{"norm_eps": 1e-06, "init": "normal", "lr": 0.00589, "schedule": "wsd"}
MLP neurons of a small language model. Each row is named by its layer, matrix (up: input weights) and neuron, and shows model dimensions 128-191. Each number is 50 + 12 x the weight over its row's rms, rounded and kept within 0 to 99.
A block is one neuron, or neurons of one layer that tend to fire together. After each block is what it responds to, as a language model described it from the Wikipedia text at the highest values.

L9.up44:63 49 38 55 62 42 48 58 58 37 54 71 33 35 53 60 56 60 54 34 35 64 32 52 64 67 42 67 44 34 47 46 46 49 65 42 28 44 48 69 45 40 50 37 32 36 51 57 68 23 65 57 40 49 58 27 88 36 40 40 54 38 32 50
L9.up92:26 66 47 34 49 64 45 43 43 42 61 47 66 43 51 48 61 40 74 46 60 46 54 60 52 56 29 62 37 49 44 66 39 51 56 45 48 42 35 46 35 50 72 35 58 36 66 56 52 46 62 39 52 56 59 42 44 62 55 61 61 57 41 45
L9.up147:82 45 80 59 37 43 41 56 37 36 51 60 50 24 43 55 50 50 61 46 35 51 22 73 52 55 38 57 49 59 43 59 41 41 57 57 56 59 55 60 50 29 68 50 72 61 37 34 55 52 46 65 56 48 53 44 51 20 59 57 63 26 59 51
L9.up438:36 60 45 51 38 33 35 54 37 66 62 58 29 57 63 53 53 73 50 27 46 21 42 36 66 59 51 50 44 48 41 50 76 26 42 51 54 34 47 47 60 42 70 51 45 35 56 57 35 40 78 65 49 46 54 74 43 33 51 46 47 48 76 45
L9.up494:61 32 51 55 67 55 34 60 55 54 55 60 45 49 41 58 47 43 24 53 44 57 28 45 61 39 67 64 36 30 46 52 53 47 56 55 57 65 45 74 49 54 36 60 36 38 48 50 72 36 64 62 34 58 58 35 50 53 59 47 60 46 57 48
L9.up508:34 49 59 51 57 59 52 54 43 51 40 40 53 59 45 43 52 48 47 26 48 55 31 64 86 55 36 45 48 26 34 45 61 33 54 62 60 35 33 47 66 56 54 54 48 63 44 53 47 41 52 60 50 77 63 58 54 47 59 53 71 52 41 56
L9.up772:50 62 64 44 46 60 54 43 53 43 57 41 58 44 58 48 55 44 42 29 41 36 44 27 51 45 56 68 45 60 40 37 61 59 72 76 60 54 43 51 72 62 35 77 45 30 47 40 31 36 26 46 36 63 50 48 48 58 42 44 38 48 59 39
L9.up773:54 65 49 54 81 52 34 52 60 56 51 48 57 37 32 48 70 39 45 47 46 54 45 47 59 48 30 53 23 52 70 40 60 41 43 46 44 35 68 52 64 66 37 41 59 56 71 46 46 25 51 60 49 39 57 34 61 44 36 38 51 51 51 40
L9.up830:73 41 54 44 62 50 58 20 55 46 44 43 44 52 54 67 42 33 51 79 50 18 48 55 42 55 40 60 56 48 48 48 51 44 33 54 47 41 64 50 47 64 58 54 52 47 39 46 30 70 72 56 51 69 53 63 62 46 52 61 50 46 47 56
L9.up902:65 37 71 49 76 56 72 51 50 42 64 32 31 48 41 64 68 28 65 24 54 56 45 44 35 36 37 75 51 47 66 56 47 54 47 62 39 51 44 40 51 35 49 33 33 38 57 70 57 34 33 47 41 63 75 60 58 35 38 31 38 62 63 48
L9.up1088:51 45 39 68 52 70 54 56 47 59 56 55 45 48 54 52 53 44 38 61 31 56 45 37 51 36 40 53 58 42 75 29 58 37 59 62 57 36 37 44 62 47 54 27 71 39 64 57 37 47 42 60 27 51 48 58 68 26 35 23 47 60 67 50
L9.up1275:39 66 32 41 60 54 73 72 66 51 38 51 42 35 30 59 55 33 30 32 38 58 44 32 36 54 53 48 35 54 44 52 61 60 58 60 48 29 58 43 64 57 26 54 45 40 73 41 85 53 52 41 26 63 42 28 79 43 19 55 61 41 61 31
L9.up1383:42 50 78 64 37 56 35 44 59 30 73 60 45 39 53 57 38 33 66 55 32 44 39 46 49 23 40 50 58 33 43 28 47 52 53 57 53 45 32 37 75 48 55 52 73 44 58 66 40 45 44 58 60 44 58 64 57 43 39 61 44 44 49 64
L9.up1471:40 32 54 58 72 53 47 41 36 66 34 41 71 52 40 43 50 57 57 54 44 53 60 60 68 33 49 66 44 35 52 48 66 63 47 48 24 43 40 40 76 64 41 50 46 27 69 69 68 30 34 60 53 62 51 54 48 60 50 58 36 51 60 46
L9.up1576:53 31 34 58 54 44 52 58 67 43 47 49 51 62 50 52 46 51 49 58 57 58 57 32 50 53 29 44 27 40 51 49 60 62 63 59 40 57 66 42 59 42 47 71 56 35 45 42 47 50 47 70 52 35 58 42 51 43 69 43 61 45 50 33
L9.up1797:43 58 27 50 43 39 44 47 59 62 72 48 51 42 50 34 49 52 53 51 45 62 66 64 44 59 40 45 45 41 42 39 66 29 73 45 58 41 71 46 67 33 43 33 49 38 52 42 58 51 59 64 57 69 52 40 55 55 58 66 54 22 64 14
Responds to: Word "to" after verbs/nouns. The word "to" after a verb, noun or adjective that takes it (escorted to, right to, beneficial to), plus some "in" and date commas.

L4.up1302:62 46 38 49 50 48 46 78 50 44 44 31 49 38 69 53 63 50 42 43 61 67 52 60 63 47 56 39 52 38 50 20 54 17 65 25 46 46 55 44 41 52 37 59 49 73 42 53 63 56 62 08 53 65 63 40 53 55 40 19 69 58 57 31
Responds to: Past participle endings. Word-final past-participle pieces, mostly passive after be/was or heading adjectives: require-d, form-ed, used, released, excav-ated, establish-ed, often followed by in/by/to.

L9.up38:44 53 63 62 45 61 51 30 44 69 72 39 46 42 78 67 43 72 66 44 41 61 35 55 46 58 60 45 33 64 43 61 55 42 53 48 71 60 60 69 54 51 56 71 49 40 30 44 66 56 23 59 29 33 46 50 35 38 36 43 45 75 22 23
L9.up93:50 55 64 44 41 31 64 37 32 70 51 59 34 60 59 34 51 48 56 59 47 40 56 45 54 71 39 44 41 28 55 48 45 56 46 41 59 21 55 56 40 42 42 45 61 35 53 44 63 27 31 43 54 62 43 50 31 52 47 42 61 24 68 56
L9.up610:60 58 39 43 65 33 42 39 34 67 52 49 66 25 32 50 34 71 56 39 37 58 41 35 53 66 54 51 33 75 50 69 41 48 47 67 51 47 67 60 69 42 31 38 57 41 51 60 62 61 39 49 30 41 41 45 55 53 54 38 40 44 63 49
L9.up722:50 55 14 74 56 57 39 55 33 50 64 25 44 53 46 56 48 43 39 56 44 58 43 64 60 62 44 19 23 62 44 43 36 56 58 70 49 46 50 32 36 42 37 34 46 75 61 61 82 81 37 58 48 50 52 45 41 42 58 60 53 65 52 48
L9.up800:55 41 68 59 48 39 47 34 47 40 56 55 32 29 62 71 59 34 69 32 60 44 63 73 59 24 33 53 45 51 46 28 49 59 45 41 39 37 43 49 62 47 46 43 69 60 76 59 24 41 60 60 66 51 33 27 41 66 30 56 48 25 62 52
L9.up894:53 28 44 48 64 57 26 49 74 45 62 51 62 33 42 50 63 41 42 49 52 45 50 56 53 62 47 22 42 56 53 32 48 54 50 45 47 47 39 65 52 32 62 31 47 63 24 69 39 60 35 54 30 56 28 43 34 54 33 73 50 42 56 47
L9.up907:67 47 56 58 50 42 39 61 56 27 50 42 42 44 40 46 36 58 49 51 52 50 39 82 47 41 57 34 56 35 19 62 32 74 74 55 45 53 66 67 57 57 64 33 56 61 37 49 24 47 35 51 65 53 37 52 48 48 50 47 55 70 51 45
L9.up1092:42 53 37 49 53 56 29 35 37 51 35 62 68 52 66 68 45 69 64 48 39 70 61 62 59 77 69 45 42 55 77 45 32 34 40 60 44 45 40 45 64 64 36 35 48 55 51 52 54 63 57 51 59 60 66 61 49 66 69 56 29 53 50 59
L9.up1233:44 51 63 42 50 47 53 36 41 46 32 37 43 45 33 72 51 75 47 40 44 45 42 39 50 31 30 50 42 64 61 48 48 66 41 45 60 54 48 54 24 51 26 56 17 55 54 62 41 41 52 40 41 72 46 45 39 44 60 49 75 54 37 64
L9.up1493:56 52 74 44 32 41 57 66 35 51 55 43 49 46 37 47 55 46 52 33 42 51 61 43 51 69 45 41 46 42 57 49 32 54 44 33 49 32 23 33 42 71 37 47 52 53 81 58 38 75 36 17 50 71 50 62 49 79 52 30 25 58 44 52
L9.up1566:68 43 45 37 67 41 45 35 37 22 66 42 62 43 45 63 53 69 32 43 32 65 42 45 57 44 33 42 47 59 43 64 52 31 36 53 42 42 53 64 82 47 61 62 57 44 44 56 57 33 39 66 31 53 36 35 37 48 36 40 67 29 44 48
L9.up1633:44 42 66 47 62 55 42 30 46 72 65 50 46 55 66 39 63 44 43 42 57 38 44 28 42 20 37 51 62 29 38 59 42 57 55 55 29 36 59 67 35 76 58 45 56 45 47 50 49 58 54 35 77 42 40 45 41 58 43 41 30 80 54 39
L9.up1683:58 50 56 56 41 57 47 44 57 33 48 60 64 64 49 52 52 50 56 48 52 54 54 40 37 31 58 51 44 40 57 39 53 39 42 79 68 61 49 67 51 34 39 37 56 26 65 35 45 48 40 46 65 52 27 64 62 77 64 31 52 41 56 57
L9.up1790:39 53 48 77 45 57 25 52 34 54 31 37 43 34 66 51 46 51 60 65 44 54 50 58 57 40 59 46 57 54 63 45 44 73 44 50 49 53 46 60 73 51 51 47 52 61 30 18 62 68 45 55 54 31 47 51 41 61 50 31 51 40 26 53
L9.up1845:65 53 32 48 78 54 65 39 44 58 52 63 61 43 47 47 48 52 62 87 44 49 44 52 39 32 33 42 48 36 50 65 46 48 54 48 31 59 50 49 46 36 51 46 60 56 39 26 61 43 56 52 50 58 38 59 40 59 17 37 64 50 39 46
L9.up1889:66 46 54 62 42 43 50 47 58 39 32 28 52 30 59 57 45 58 73 42 42 45 50 59 47 42 54 41 55 49 60 70 55 39 61 67 57 29 39 63 44 49 31 48 56 51 31 61 41 70 41 35 48 57 49 53 26 66 50 47 54 37 32 51
Responds to: Word-completing endings. Final pieces ending a word or phrase: commas or units after counts and money (764 people, 6.5 cm) and passive participle endings (planned, configured, damaged).

L4.up474:44 56 26 45 52 58 62 22 51 30 52 65 60 50 33 60 49 38 54 43 53 55 50 46 39 48 37 55 49 63 41 43 35 60 24 54 33 40 60 45 57 52 32 57 47 33 67 46 65 41 57 66 70 64 49 61 53 40 40 79 42 80 58 46
Responds to: Prepositions to and at. Mainly the short function words to and at (moved to, lost to, from 1264 to 1279, at 1:40 am), plus inner word pieces like at or ation in Treaty, Featuring, National.

L16.up180:47 44 68 50 47 41 65 43 65 43 61 37 44 52 55 50 58 54 81 46 61 51 39 49 65 50 39 47 35 37 64 48 47 44 56 37 48 46 42 57 61 32 31 55 45 51 50 49 64 38 65 37 53 47 50 38 63 62 33 52 41 64 56 38
L16.up764:74 40 46 57 51 55 34 35 37 55 57 48 30 47 45 59 57 45 50 52 56 38 59 47 57 72 59 54 47 51 70 51 41 31 69 23 72 60 45 40 64 19 67 43 36 51 72 64 55 41 36 57 48 50 49 41 27 73 43 48 41 29 64 45
L16.up1307:40 33 31 44 26 31 49 47 49 65 44 53 44 37 35 65 54 44 32 40 53 38 60 64 52 36 54 41 41 58 52 40 35 39 74 59 20 46 49 58 45 54 68 36 37 65 38 61 72 48 74 51 34 41 77 38 34 52 46 58 55 61 49 68
L16.up1490:60 73 60 57 57 51 42 49 49 50 42 28 65 46 48 39 53 65 61 49 60 52 53 69 65 49 47 27 34 54 50 28 35 37 60 42 42 42 51 45 51 29 47 43 42 66 54 65 70 53 80 60 56 62 48 34 51 62 56 55 39 23 34 55
Responds to: Passive participle endings. Past-participle verbs or their endings in passive or reduced-relative clauses, usually before by, in, to, as, e.g. produced by, built, set in.

L16.up1197:52 43 61 41 70 43 54 52 51 38 44 39 41 43 56 38 48 41 62 53 39 37 45 48 52 35 49 48 82 45 40 51 46 34 70 49 50 36 18 33 59 41 43 47 45 29 68 40 69 50 51 61 60 49 63 63 65 40 51 54 54 39 48 44
L16.up1205:35 57 56 63 30 56 68 57 31 40 23 55 45 76 61 59 43 59 65 25 77 32 34 52 60 31 68 57 70 59 44 57 38 33 47 62 44 48 56 41 51 68 65 36 57 50 59 63 44 62 53 53 60 51 56 56 61 68 42 25 34 34 43 59
L16.up1209:49 49 35 55 47 53 62 62 44 33 44 49 50 53 34 54 58 59 40 49 31 33 45 66 46 51 29 58 48 24 52 36 49 50 21 45 49 34 61 47 57 58 26 48 25 45 64 59 51 58 67 44 37 46 48 34 41 67 47 64 48 72 56 36
L16.up1356:64 52 33 62 64 73 51 52 47 53 47 34 37 50 45 36 49 68 50 44 48 55 58 51 49 72 25 37 67 31 40 46 41 35 33 58 61 47 51 49 55 61 54 40 80 54 54 44 53 57 40 42 51 64 40 48 45 59 34 56 56 61 41 45
Responds to: Infinitive "to" after verbs. The word "to" marking an infinitive right after a verb or adjective, as in decided to, had to, chose to, helping to; occasionally modal "would".